From a checkpoint of a small transformer trained on Wikipedia: 3 heads of 64.
MLP neurons of a small language model. Each row is named by its layer, matrix (up: input weights) and neuron, and shows model dimensions 0-95. Each number is 128 + 24 x the weight over its row's rms, rounded and kept within 0 to 255. Numbers have three digits each.
Before each neuron's rows, "fires in" lists the words (lower case) most often at its 100 highest values on Wikipedia text that the model never trained on.

fires in: "station", "local", "region", "species", "activities"
L2.up574:100149129126159122119093174103146116143122163108137157163142135107151109143134086134135127102127097141129131155116105117100178138100110116172129135083120123165127114110089115125124127094129150143169128068151140111166157131152063104117129152126134121148165172103098163121138146135089145134

fires in: "that", "which", "death"
L5.up203:153105151092170126131129091139144127148113116160159111121126137087126149124149146120093097124160110114106139096116082154121124141121166103155091155138130126109112100174149142150158165114083145123113131132139142159127136164144127102113158110129101107162108150120097106115097097147189155116

fires in: "route", "north", "west", "east", "south", "petitiana"
L3.up419:138141079130119108135148136118132145146109183099136153146114121146124101128139115147121083125154116158142125130145136130154164114131109143138173120129149150070138119086105109124122051099140131125134124147126146145088171132132137137165070142145129132102113123119113139067140160155132113152

fires in: "0"
L2.up406:098134143142067173155159151169140109124109172071126160113136131116144155080150125111155109185107163146161058136170135132127132127108177103110104159122142142116109137153115138113139148112135153093138144106110157099099143110149143115094155151141132133172156117176094095099125140151118099109

fires in: "1", "0", "2", "5", "3", "4"
L3.up353:105141139095138138122149128116164127115166154130123188117092108101111163133099153116111084141120161151136095147140138190175155156120171146155110136134153115155096127095118142094123162122153114096084111136162171133132094150101132153101128120123131093154168161104122108097108131135126171078

fires in: "a", "minister"
L4.up368:124113122147137141141133181121174136178145099106114137114120129126138113144156142177148106136094121124084162156200102130119145139124115103144151129124161123117106138138069133113101156166159147176101105100103136090124132117128142134163098074097169120098111134170084115122106116098164135134

fires in: "it", "this", "that"
L7.up304:087118119133137113114153100154085143119163092106128119154124159071102172117081118120127111122130149142135134128164116141123124102113131161086141137147154127103127118125125170113153137138160111144134143109140119136119169140098130162096137095116086174144145136172140144155161108126137111119

fires in: "in", "on", "with", "railroad", "to"
L4.up625:142107114161147073164137128141099182160140105148134154148089097140140159110145125129100125157155128087143116112129161115190111151081159112145145145093071123127119080122135078107127148178140108079137124162144121136133132115159136156172105090137102112101135119149110104161127136128107141126

fires in: "the", "later", "also"
L7.up153:124185111097187127155130106142137088132151129103113102104130167113134124133083156103113121109097165148135106141140140096095091139117076134121162125118148131121129145120152124119090150141167107118153165111128111094102148120161116133162143109128100140196108130131165131113147118138129146127

fires in: "with", "withdrew", "by"
L3.up308:135142143146164135133145144141173127155117148135148122137148094136142119117136155118123139099135135116170087128092141113160120096097136114084102132162107111108151137103093063147140106139142111117101172081111138080154113103128143118151129079086102176109125125156180109141109115112084123115

fires in: "to", "towards", "against", "through", "into"
L3.up327:092121127108131100103163138088149122148159138114169109144114138115117118124124154136145095138152133077159141152157127140130151148130109124105142121146111144176112100130103152157140150115142094134126126109142144118149162102101097113114145119122140153134101114170128144142111093123084155140

fires in: "with", "list", "contains", "listing", "using", "contemporary"
L2.up581:134121134115142143147159152090131151161146131124170129131165126118107137085140158110141144132175122121155135158147139158146132160119108168109150100122138119131112072072105096153165128107137073129127140122105142107113108163142092103119121111118082129126094115159140115142110127141110159139

fires in: "after", "to", "during", "for", "at", "in"
L4.up261:129103129142145122126143130175100127120157094164173106141149125109080121115124147106122126119123129144135128108151125185145145132149096127129121146170107086118142110129159111157150132099103140147126125167135165131087135151139087138108107121128145144101157133167154117190106150115109133068

fires in: "writing", "singles", "sound", "performing", "write", "soundtrack"
L2.up269:132128114161150118140143117120139072120120135145124154128140139087148120176095127104115138120134119111130124108088133115117122129128098088139122088125162124112131109198114123131151114159150113141138153111123128120127163145157101119142143094112136116131084139114198082184146139139165129148

fires in: "the", "social", "his", "national"
L2.up163:104085118136133181188118127157112135113123131145126112155112157111109122098120128126134141118146135135176115142134132152149113145168140114122104145124156128133128115104095139100159125125146121120126130205144130145115083127102148153165148125131126137069082135102125155122115144176113138083

fires in: "more", "early", "late", "old", "older", "less"
L2.up303:132140104139153131143137152080141092131155157093135114113118101121140140113140148140098068140094152129109141153128115107074165209112129129101155152073106125119136146171090147145150106137131078081095129124111191148113099130086122144142132102113105181129124133125121144121139125124106136137

fires in: "and", "on"
L7.up525:091134098149095142119116162112159119142121184132089103127167162133099161165140104092123122126104123119150117175079178138089112136142115165126155107148130095158147158104106115152144131125108133116118082090114156105091159132106105142130157139103133126092201117132136140094135128115106149164

fires in: "all", "each", "some", "every", "any"
L2.up557:205117154120168101090116155150132105150123146127130155139162144077155134143140157118087160139127158140149135099127101106119111131086114135075154177136142084150128117097124119134172125146121102143139098154140143133139139111144148111137130109122160123101171093166125170158148112144157196111

fires in: "also", "not", "in", "during"
L6.up23:161156137124111111136159116143103110128160147133100152117108145123124134125162107093108150096108150109096148118113069115121078120124129138110142119122152089093167073146111091123132158134095189154101114136122158094133142078121102152120155179150137122134181113152171136170117143139148095112

fires in: "many", "other", "all", "two", "three", "several"
L2.up157:122142152115169116152103175109128145143156134150132161162136108124132129155143110118090119141136096151120157127145114095116128139126134101088143142056143117126084142104130116135119146154130094119106088145111152158147121080112141152131118074137128128148119124187154132132124132105193118108

fires in: "mi", "one", "each", "km"
L2.up508:128142153137165085098136147101143095118185150091130110129129145142120125114169133134163095123102110118103176101112109098099164161070099143142107145094133140114113128096133077102196141132087164109126134097116154119142112090161144125100144145124111160111120161110130141140144101101110114178

fires in: "to", "s"
L7.up332:165122098169092105145122142175140174151154127148114098140085130129101122129107148164081123097120145118091097133143140100104133156125162107187120142125123109110134088144092142067137132130145138127156151116135156134170137182132126133133111138128180107135119132117098155154098132115127172129

fires in: "by", "he", "after", "and"
L5.up463:140118138113133135120110104152149119108160147152126093141140091063113176098149109152119114145070127124144117123135096168140119143101110088137130126152108098119121097095126134145138138139109126107151123172145151114138174143091093144081140161142156119066124107170126160140165128193131169115

fires in: "to", "help", "towards", "website", "can"
L2.up222:110155126097106144111141124126135147152090135109156159128114133127152093126131130128116115141130154154171145145140110169161181117123153116144148130120100132144123127126094168153165156133157132146151094086131086138110110108154156067112116106143135144080103152145119176115119102099083110161

fires in: "and", "than", "when", "while", "had", "they"
L7.up538:145164123095146128196161124157147098138144126144137118110203147104138113119135071105106208118128124114107164078149165166125135124120095126126126141130161120159112146113118100083161132120125158112129147142104127115108138123116109129157126168113156111106161151163131140159161163116100103102

fires in: "american", "popular", "older", "small", "old", "jewish"
L2.up608:140119125131159145111133128148129124134143085140149129153179130083139133148153161139089095096122107098110167182109106149103118131166094183132127102104128088149172133200099136085145135137127162115143142132106150107138152137103071144149162127129086161107103154124089126141108132160096123123

fires in: "de", "der", "la", "university", "lacour"
L4.up96:113136137142133132115175114112119143126131137136146146054096122101109155150147120086116138143115148105119111127129112172105169108112037116184125158122149151150094093152116118111151135130134132140109144105082111097127116123151162148123161143123146136133135122111073109103145192116158115095

fires in: "is", "has", "had", "be", "have", "was"
L4.up556:095146175116128126136142150131127140143146150116112149147149082186147142111114118128179092139125106101160136109102155173158106158116115062140164136105125146144096117131099125117191142124131083095143093100119122165111166143121143125124132086109143121133119129124119094124149113070145129159

fires in: "to", "can"
L2.up442:072101126110130140100148149113116121135126127125153137118091099117128145126131112143150091135112159134125139161102132099173152160101158123113127107129113099120139066137077193124134144176150150159133106140120137131186100096160123093097135129144111145142144124142148146101161110097111108137

fires in: "has", "have", "had", "provide", "raised"
L2.up553:138122175111135154150148123115134144128163121103117163140098163096154089118158074135130148132160118125146086103116086134179116139134113120114117097110130104136129134135104104115155171166157115130102122112064118135146104150115136124118116107087132118142121122115137140117162168120124124114

fires in: "in", "mi", "km", "average"
L2.up551:152160118157126159102140160108131192185139124080116089123109175108146118135153130172129101101117146127137178097155106135121161106093107140135112108112124181124086090158106148166139083088088133144123176101110131089096127130136139155160111168132093126130113160142127129149156084160117127152

fires in: "of"
L3.up153:121103133127069156115125128111162122180131140124113142156133154143129165151089093146077127146080173151108106137113072140124154145131115128142149117089100116179139080175134160117135094154120116142105147089122112121096133127151136152118142101116142122081131094116115141111120170117094145156

fires in: "on", "game", "ontario"
L4.up324:094140144111149121138133123087161132115133172170123162072172121113137155112144140126132176145132132071110153122150133124117101122146136102130140117094115127082102096094136122092160160138144129111119114109128118134143127160137101105119103101119096159083140160133137108122151114195137146122

fires in: "to", "may", "can", "t", "would"
L3.up551:122127129116153181103141117113099122166151163141168123079102118089165165143109124135135101130102137139147153148117141162123168162125160133145115125116143108130124110146022152130147117105125149131121116153167132130140105140148150101171126141102154114123103129098168142063153126092111125144

fires in: "he", "she"
L2.up597:115118154129101129111137140138212149164137125126112099092109133100172127133123170139162132127141083141136139105160167150134129163129115138110161135104142154182093112104141163177155136138104125114119119139118129143154127131153120124114175099127115170113105107108136077119097148116070117078

fires in: "a", "the", "that", "and", "an"
L5.up526:112162137135170146128095113132194104132165126125174152126161147118131112160169149147091132104116123136142130136172158134121149133171099107153125144126105137108129105134083117108188129119164162130140073093131128138109136121137091165158132149083179146099166137102101106122111133142156133084

fires in: "of", "de", "phys"
L6.up613:094167146122136141136150150103143113091142124118078107105113150093134122148119095148118100121116150116132151126125152141109131124133092114152153150130119146127102120163127081127124149147088127145061132129159095104141131104157105123096156140151133160106124120139158123108175128119165150122

fires in: "north", "small", "across", "northern", "south", "large"
L3.up453:129117126132160102155159160096126153151130169150109152132125084153106126204164146127133145140138116129100128144127144129129128109107101098137159143128098178139129108126092096083134124097172101137104139107127147100179134091144130206151124156131094150136118078115115124103162139143122101150

fires in: "not", "to", "also"
L6.up463:134137122130179106102119113081113121121165093136117149111139136123080193128182110149103161136135163144105178123124149152156076119119111129111135101151137128097143131149118169103084143137105145113110110128115122105128105132163147120128148138109143166147191146147135140107126157150124107126

fires in: "as", "black"
L5.up24:163103137105137123160157117114122111151144141090132077115119066120126166153146136139121072137086143126105133109133122091152156099153124141118094137113128138122123125147146106107167164096139126089134120106096157148151151120102124144123151117134179132116161086105131133120130180093134122122

fires in: "station", "mi", "located", "km", "location", "airport"
L2.up246:114164142108100079108160140156101146166116142110112085143125152162130091149147107117176090092134118124118120130101104058171131114099111158114139121137102127104135112110095161135169144163148155138147133157149131154156109115097148102127135100113088119134111161152084098115103148106131136151

fires in: "this", "which", "it", "when", "although", "while"
L3.up59:133138135127133156126121076113108149136102131169132151171202139090160149103133123077155117114126120169164162122156108105077129142145106156123118128128075106134070135105122127139185137112120118157130104108159136156111166128147096101115159065115131152119139126154129162128151140131124108093

fires in: "in", "since", "after", "international", "by"
L2.up605:141137126130118132104145118120148162122153143132094160143136177087109134071128084105135159110109102140162111141143146099168130131118161113085134109158151152122110117136141157141117163132144123140146137150097156091130098138103126132117104131096130140135153112204109138139131182162148113131

fires in: "is", "a", "and", "an", "was", "screenwriter"
L7.up319:127118158108129131117128151080119122116161111093155118119145161184101112144125106169091139114134138100117119076126133150187129118136149111141160126137107140140094118113160109115131141122107137121106183115118107132090109149121136149127108102142110124125105118144134124141115121165121122135

fires in: "as", "be", "beach"
L4.up27:127112124116155182130157149096102143108141099102147103120114088137164139133127103157165106083132123072104161091112126123118148100107129113115173137126132127127121142178162111168100141124129121137110094129109153163160150130130140196144120133129123166151131096117116105114159166094168126112

fires in: "and", "is", "are", "also", "in"
L7.up217:137131140146151105163128135118151116128136171120131125115134135170174113085154119108146118103119141131120113065142117115105141107120107169109175079119120144149147119125093110142088143131127111170152126135139154101183149146092092119117127086166114086122132148148104155112112147100150149103

fires in: "and", "to", "with", "by", "while"
L4.up591:115124138099114150108156059137123125128145117139136094127145122169135095126129092130147102112100123111098134150120085141125149145117154111114112131161099095174125111108136130095141128113133110134084112151130167099133186184135084105132106125104139151116106109190084121147107098110133112064

fires in: "it", "same", "film", "this", "station", "following"
L7.up370:151175107084134107102134089155110097157147131130132118127080131113098136138125148154150088146078135162153153172160085138130112141100102128091098157182111101145134084133097123147171180131153118166122079119109127114137134149172101148123166097104109137122098108143114159139134106148131122107

fires in: "york", "california", "washington", "london", "city"
L2.up105:122168126153193156142150161089106107160100092156124118133166109147118163131094080150153148155162106126125115107138107148186125126106146119115122146086134120120144124135117134165131078109102139104108105089116133143113158114133154127111143134128088115127122139138087124072085144132139172114

fires in: "she", "band", "shelton"
L2.up541:100152112118098128133129115116166094138125127117082099146135112113112148102121161120131125144171156100150166165128146170135116128139124103120117148119122106104133096106107172139157156152160111134183101100140177126148106154143089120104184062143119117109108098103102079107120179148127141135

fires in: "he"
L6.up603:139168149146125155125125122131120145096155142132130140152143141123125156113130145150155140134139080116141153088176146115120093180099113161151123172107136117105153090119103160134139148123153090085137111143130157081151119151133099137108143164138150144160118134096143117169109155153103164121

fires in: "at", "from", "of", "in"
L3.up420:101118113116146132151110101154092157126136148134150057163164151118124123114136126161131121139091070120129118139105152129113180125090139158135173105104142141166107137151125130157133144096164082119113178109093149141100123145147112123130116112109150130139131113116112163145176124155105157112

fires in: "one", "some", "many", "several", "four", "two"
L5.up129:185145157097161191144158159124137113163146126125141109086126123115113102163129125121144188096131109144087139117179111123167129112134119128111144149110131114118086073141115133126157104146102117144118167110097185118137114114113147151122132118138144155116167107110167118143108138126132129090

fires in: "was", "been", "be", "is"
L4.up19:095163162084138149138107146117178131122149138077120170147151063126142118147093085148132117128120113064145118110104137147079112115159106120133103135119146115163133171122108124130157135138088129119118092131158148092109127113093157177106111151135111134161133110116100106118135168130121128116

fires in: "is", "an", "was"
L3.up637:116135151103120160156126125130110145146139100102111131112133131150117126144103129118138138071126129102131120094116120101160111104151123090103159127144112127107105152125122101123122147148116134138108121098173125127106109153084194151165156084125087153122139136206157156081102169145159134142

fires in: "have", "has"
L2.up16:116154166127151095123163097130152163105131160118118176158129118128183124126139133122102113125137126122128127109107109089132118133118073109069133134142150108124147163121131128097105172139094128140127155121070108122120159138118114138144130099107136099129062157108168182105130162127139113128

fires in: "after", "under", "for"
L3.up257:113114131117163153142140166146117119130137076153139138142131134125094143138088099057142166092117122133133097158118120158135086128139128109128147112150144109116126134108172138123144116151157149128123119115139146171119119097116151121140182156132147097073141097192203134097135134095131118094

fires in: "in", "to"
L4.up86:093139140139147158107151143107101131112126128115115081124141130101103150127124128176123109090130160114091128139152131083102093089132169125098130106114135140141142117125063164161137195138135108092182155143131127123092148112150151142146162140154155118195126156134122142107172125124080122160

fires in: "a"
L4.up127:127117160135109138117108129066101121191145137128111135135120142119130115119176153129146084096105126114096128120173135120108131154109139122120141135111137099124109143121126142141135173113164148121098129119099117133158135160147161134186121116097141079134108129121094158154163111111123088139

fires in: "after", "began", "while", "during", "following"
L3.up121:126128102154105165120125142089103121145104104137163135117148112113105101082141116110096119144088128139077158151148146109184095106120136106150142122140120132102153085146154112109120125154124145135147098215122155120087127122116165142141090110119127175126164085154135155169186130138120105129

fires in: "on", "number", "ft", "s", "code", "sealdah"
L2.up21:129136175119109129152146115134160149127148137124123127125126157122119108123167109120125125108098135146107147132092112151089129118099122130082126104156134130146117110103147128119178148121111160151132123076152111132146131103120135134138146109085114106153147131102120145139156122114124096172

fires in: "that", "january", "13"
L6.up399:131155185120134153093068126160133125158122129151152145144140127147123166149158099121115100084168140157151134118113146103158075150155126113115098124153130130108081104128157169137172087135111163123132151121135187158147137081118142145158159145130123146179156129091129147122113113144129123114

fires in: "the", "anthony", "9th", "8th"
L3.up202:109135126078132165112150116112184098121163153150123099118147154157119109141110111120128113131135140099177148113173105110138160165103144141142131158090141169149104128146117155105152146137159152100187107110156136099157129123139132152137176117117083123139093166110152141124147107119145143077

fires in: "more", "very", "less", "higher", "et"
L2.up276:149147106146137136102130143150113079161161137091076142104131150154129135092189131130170083113152119132126120141080145144145116158151148158112124142150123153145138135121097166084100119122104136079135156124135147161139142107105178124108147149072117194108133143162143125159153161117151130118

fires in: "made", "make", "making", "play", "giving", "had"
L4.up248:149167131160159121141147123131128120111148132071164072142113099086111153107159136166139121115109131083126110118115124126130104149123140122133163120163108131141123135149130112155130209186132126097154170134079107130111100118134059166140149106119125124146126166169175146114144116106118130136

fires in: "in", "on"
L4.up293:121110180156137119160124162138153110120170119126136107120193128138134152086149115147117130087100134111148101128126113116081141125110161136126132131135100129106124141115129141141168146096150100137120151104107154140102142129114119154124154121115161111165134171128131143166178142107138138129

fires in: "of", "new"
L5.up492:174126159139091136118113142109142140156124121113119166163128148132131096157145102111101104040117128151140157105143104122100165094169164106096120155088147109170112114145117138123125129148135148141095116127131096129075112091149141135125121159110123138145087129120107167119172130160107128145

fires in: "two", "three", "four", "five", "several"
L4.up274:138176122125124143116158177107148097140179178106128106140118125109116126143115180121166131137109088143133111167171120144151141130152140099132156129126115110129114101123087149166105144137086134140099160104114163152137106125115141148130081103129109141094143147161169137130097104138165123131

fires in: "also", "to", "it"
L4.up78:120151157113155120127161056105096121170125113147100112156129179138115120150143094148118133104099146108104168122133113142115112130118085111099131112102120116122130150100119115082189128137132104141093110154134152121119120142146117143161138125142097155118123122159165114121105119106125141120

fires in: "the", "a", "texas"
L6.up479:132138106159181105103127156138129122149148142161168161166165149125167149140128129134124076114152125126124125161155106125132135155132156124124128154141128142145123120124132083058180121135147146099140099094106145173158116105094124161125114142127108123155145122077102098122123124128177116118

fires in: "it", "there"
L3.up486:104128133081119074156132139167110118124101136107117143157135146135119137129128153084134081090141112136122154112157121126168109134136124133113180086176148099112099118128168141115157114140160098158146117158118159130125114129132118152145172163161103160182127099131133120115172136123167161153

fires in: "a", "ambassador", "amendment"
L7.up0:129078141152098110120114181138112097193162104091112162146131130126141096126193140136140086129111120153113102143129122092134128133148138081102130112141121133127117144143081121098199137139126117160132138138092127138106089092106119109147142143103134124134163147079110142153097123127109156114

fires in: "be", "in", "at", "after", "is"
L2.up363:119080112122137166158122184141110110111149134096143124180124115144131134127143159155158136076119115108151084103117144160115121098164103130072161147120141124115158126114112133189154119131122101099121125153081149116115124151130132139105139140131151179129137141132112152154152168121101118122

fires in: "on", "along", "montreux"
L5.up356:083174144138136148149140148127134142098163183161155112097108090116147137159162132114168107122160098121107140122113146100113142139140097102130164142096115143115126130138127097090123105103135103127113130101068122126094135153144125164105171157135095144131125100109096132084133142153164140135

fires in: "the", "limited", "his", "between"
L2.up154:038122154104174129170141132145154100073107112135151129150133136122115114142152146132115129139155127102108113152120095126153148113165121101102141160097152123051133096141125096102126138125117135092084122148134145113145108126104194143126168127113140134109122108135125138160158151140142120121

fires in: "he", "she", "they", "it"
L4.up463:119157114137079103138116106113145136132134164158106125117158142165184150088134119144129138141073095144119153109117073177139088145098095157115132132113111092118122136097101138096147137140174121146131138150159146135107172145188101124143139105109175131115106127153145124089132127131116163098

fires in: "after", "before", "when"
L5.up61:100149117084122167105172119120130117110142133146141139105079128098130155101135114130112110145052117110112152127125122094133112067113100109110126120157124134126132114127150107151150137133087141099115142104128187157125143139113130106157167150159171135107162120167121149152170110136093117119

fires in: "go", "so", "going", "goes", "role"
L5.up297:131129130111169102110118139116106137088127088081125104115132127148123128124126103095112102139095140154120178132167130106128123116122088091134106110083128168104137093148173161140170079128170139160143120145129117180123105121157129127125092188140131169116135136134131145138152150096082136104

fires in: "has", "had", "have"
L4.up169:109109141168162174135164130173091115147124137159134102130091109148151140134116126084138111124142111131165153109150127163159105143161078128105123126145135134147101148150143106134157125136153114137139105128078109158168093149158135120089109130112149096080076086102129119107139132102157148126

fires in: "had", "have", "having", "bruce", "has", "bruynzeel"
L7.up138:120147162103107121173129124144118119127109146132141139130133106128166106140138140109165139163093104095140123135119103173142142146116142121139169170169159111138093136185138108128157133134119097186139117126099144103112159098093096124132116108100106144094159157106141138125149129142112180132

fires in: "the", "its", "of", "into", "their"
L3.up210:099110155119167142181144136138099106144098132125135048154129185112128141078123146133121112116103114128131093111133169166129124150118090154127120116127135144163099119135093106147108139131126126085081141156110135126141119154143095143137108130132135148155151130112122141105120106128139197157

fires in: "it", "textbf", "integrated", "children"
L3.up125:096134084127140071141138133131164126103160165113118125150144131110146159157119178121115136115160115168120124181133131128152088105134125146118154138142122093121112163155122116143107114142172137126143133149120174111107138152166121155106118101136128185148093167142125112148101145122096122111

fires in: "1", "no", "votes", "0"
L2.up90:130080114152159159118160151126161108160147126117126154118142153146124160129162145125152149176106130174144092114141124194083122137103178147113131111116124074110100119118114152128130146092126153106100101150115162116132128119128115146127123123160119100159082123062100124154106114120154114180

fires in: "of", "won", "organized", "during", "joined"
L2.up189:103067127157125102099136144141115097148130096149108140125128112101131135077072112088087119119126132137106142134108149131138133126160161144120095137111114112142102135175113171144151119154158122135125120082128125118088120131086094165158122117067126136104141144135179125130131143155109159110

fires in: "york", "isbn", "california", "boston", "chicago", "washington"
L2.up19:116136134149170162149135168149101135143109108112132089131145164119129119099132116125126141135123126133084163100100090118162114113142152097140167134130106177135100137171121130156141104136100169088116113088139109105099104177123194118113120069170083156102117111171137139113137109123149153126

fires in: "before", "after", "to", "that", "since"
L4.up122:115179154142136161163151085135115171144154126142138124129134120136075146100137152153124110116117133118132167118106141153140101143120108149116134145069127128135144132139100104135176113162121103133087130141111153108160126127128122120165112149146145131158161105132150137148179099164074105120

fires in: "as", "9", "18"
L3.up542:082136155124104144165145119103176120153145134125127090136143103120155112108130108120175080127125126104129112127169135114217134158108138138163116129093152132127150134131189147169109171150124090100098146156116172149169183127124109146077099153090156141135109143114161138096125131110130136127

fires in: "each", "new", "that", "every", "main", "the"
L4.up559:171159128133143084086170168120111119120106100165150173105124117110138095107158119160106171134118145097117126122170113126094171175133117118138141105147143096122110111131102090072183102132133103132158130139140144097130140108124131171119111101134124095140127094111141107132149116112151158096

fires in: "after", "until", "while", "before", "since", "if"
L2.up212:158167124147098166116136130104154084120125111127142160145146128122150161105129114139161148119114176120100131082109127098128119082122137124127095101130128100129153100090129112152139175146124146186134112125105172155126106102122108143137107136151135163127171149169096110138149144128134133123

fires in: "in", "of", "task"
L6.up555:152125135128136148132127170109080127124160147134140140138153095096118195137138083143106120105111132151164126132177132132112150122135122153090119068128154152096146108142108093151096098083107112142124147101152119096169123091094086133114172147177129120122120151121110111148172109113141143127

fires in: "after", "for", "with", "to"
L7.up431:166152145136106127142146153179154125149150117127164109104147117098090180117130145084109143123144105130098110116105137161135117126122095139159131184111140104098127177083132138141122118150124061145112147118113144154114123157125122147106118152090126120114148105147135116110134140112102128124

fires in: "and", "yasui", "suzuki", "be"
L4.up138:125141141115129162182132141158129124170129148145134142083132150134087146130116173157147152104142127122096124129100158130154139120124122123121137083120103092132144099105123168111163153103110078158133113151072143105141147137101069145137142140127108120086145055100110123110111174148116175140

fires in: "north", "county", "west", "east", "south", "northern"
L2.up314:137133119123131082131166124133109159140118132100117097148122126114117121111122140159151151110127050162172129069146106114132165143131109113126120116135159107104154119131134144135147092081128124115123116121127140156138083112134104102119100146102137143164124154142136127126140126071096103160

fires in: "during", "in", "within", "while", "into"
L3.up29:138124148116144099161121139115122148150117148152154135104160137157127100146145118086111097125113118129105144109163141140138102130165131136133126110133109130105114098115132140134122162152147094093113102149130114154098144109081162164150144113100138110162149112149152170142129124139118153160

fires in: "he", "it", "has"
L4.up40:133155180120132169122102124138122133105115139141123133167099148096142117131115157139185075139142106139117166099130111158147106135106111121102135172114161120121150140135144085116173115153122091116113057137108176125130139133115086114143109106116115166130176091135132146144145119115091104122

fires in: "two", "three", "same", "most", "higher"
L2.up561:118123110166107112110163159085152131129161140113107155098131135120108131131135092105128115109139129168128127182109094057149102151188170088107145163139143147133106138115150121118126134110141123146132135139135172149088107085165164178135100142140148102147138160136167143125121138160145147101

fires in: "it", "she"
L4.up379:070120128104123146130103080138176136116156126105106097115124129125112120111163185129134111130129130157098155136134120141150076123166099123121136119116130130152090114146156131139159128154108161123164125113164143118106141141112108140098170049131124161119101091139114153104138151138120137106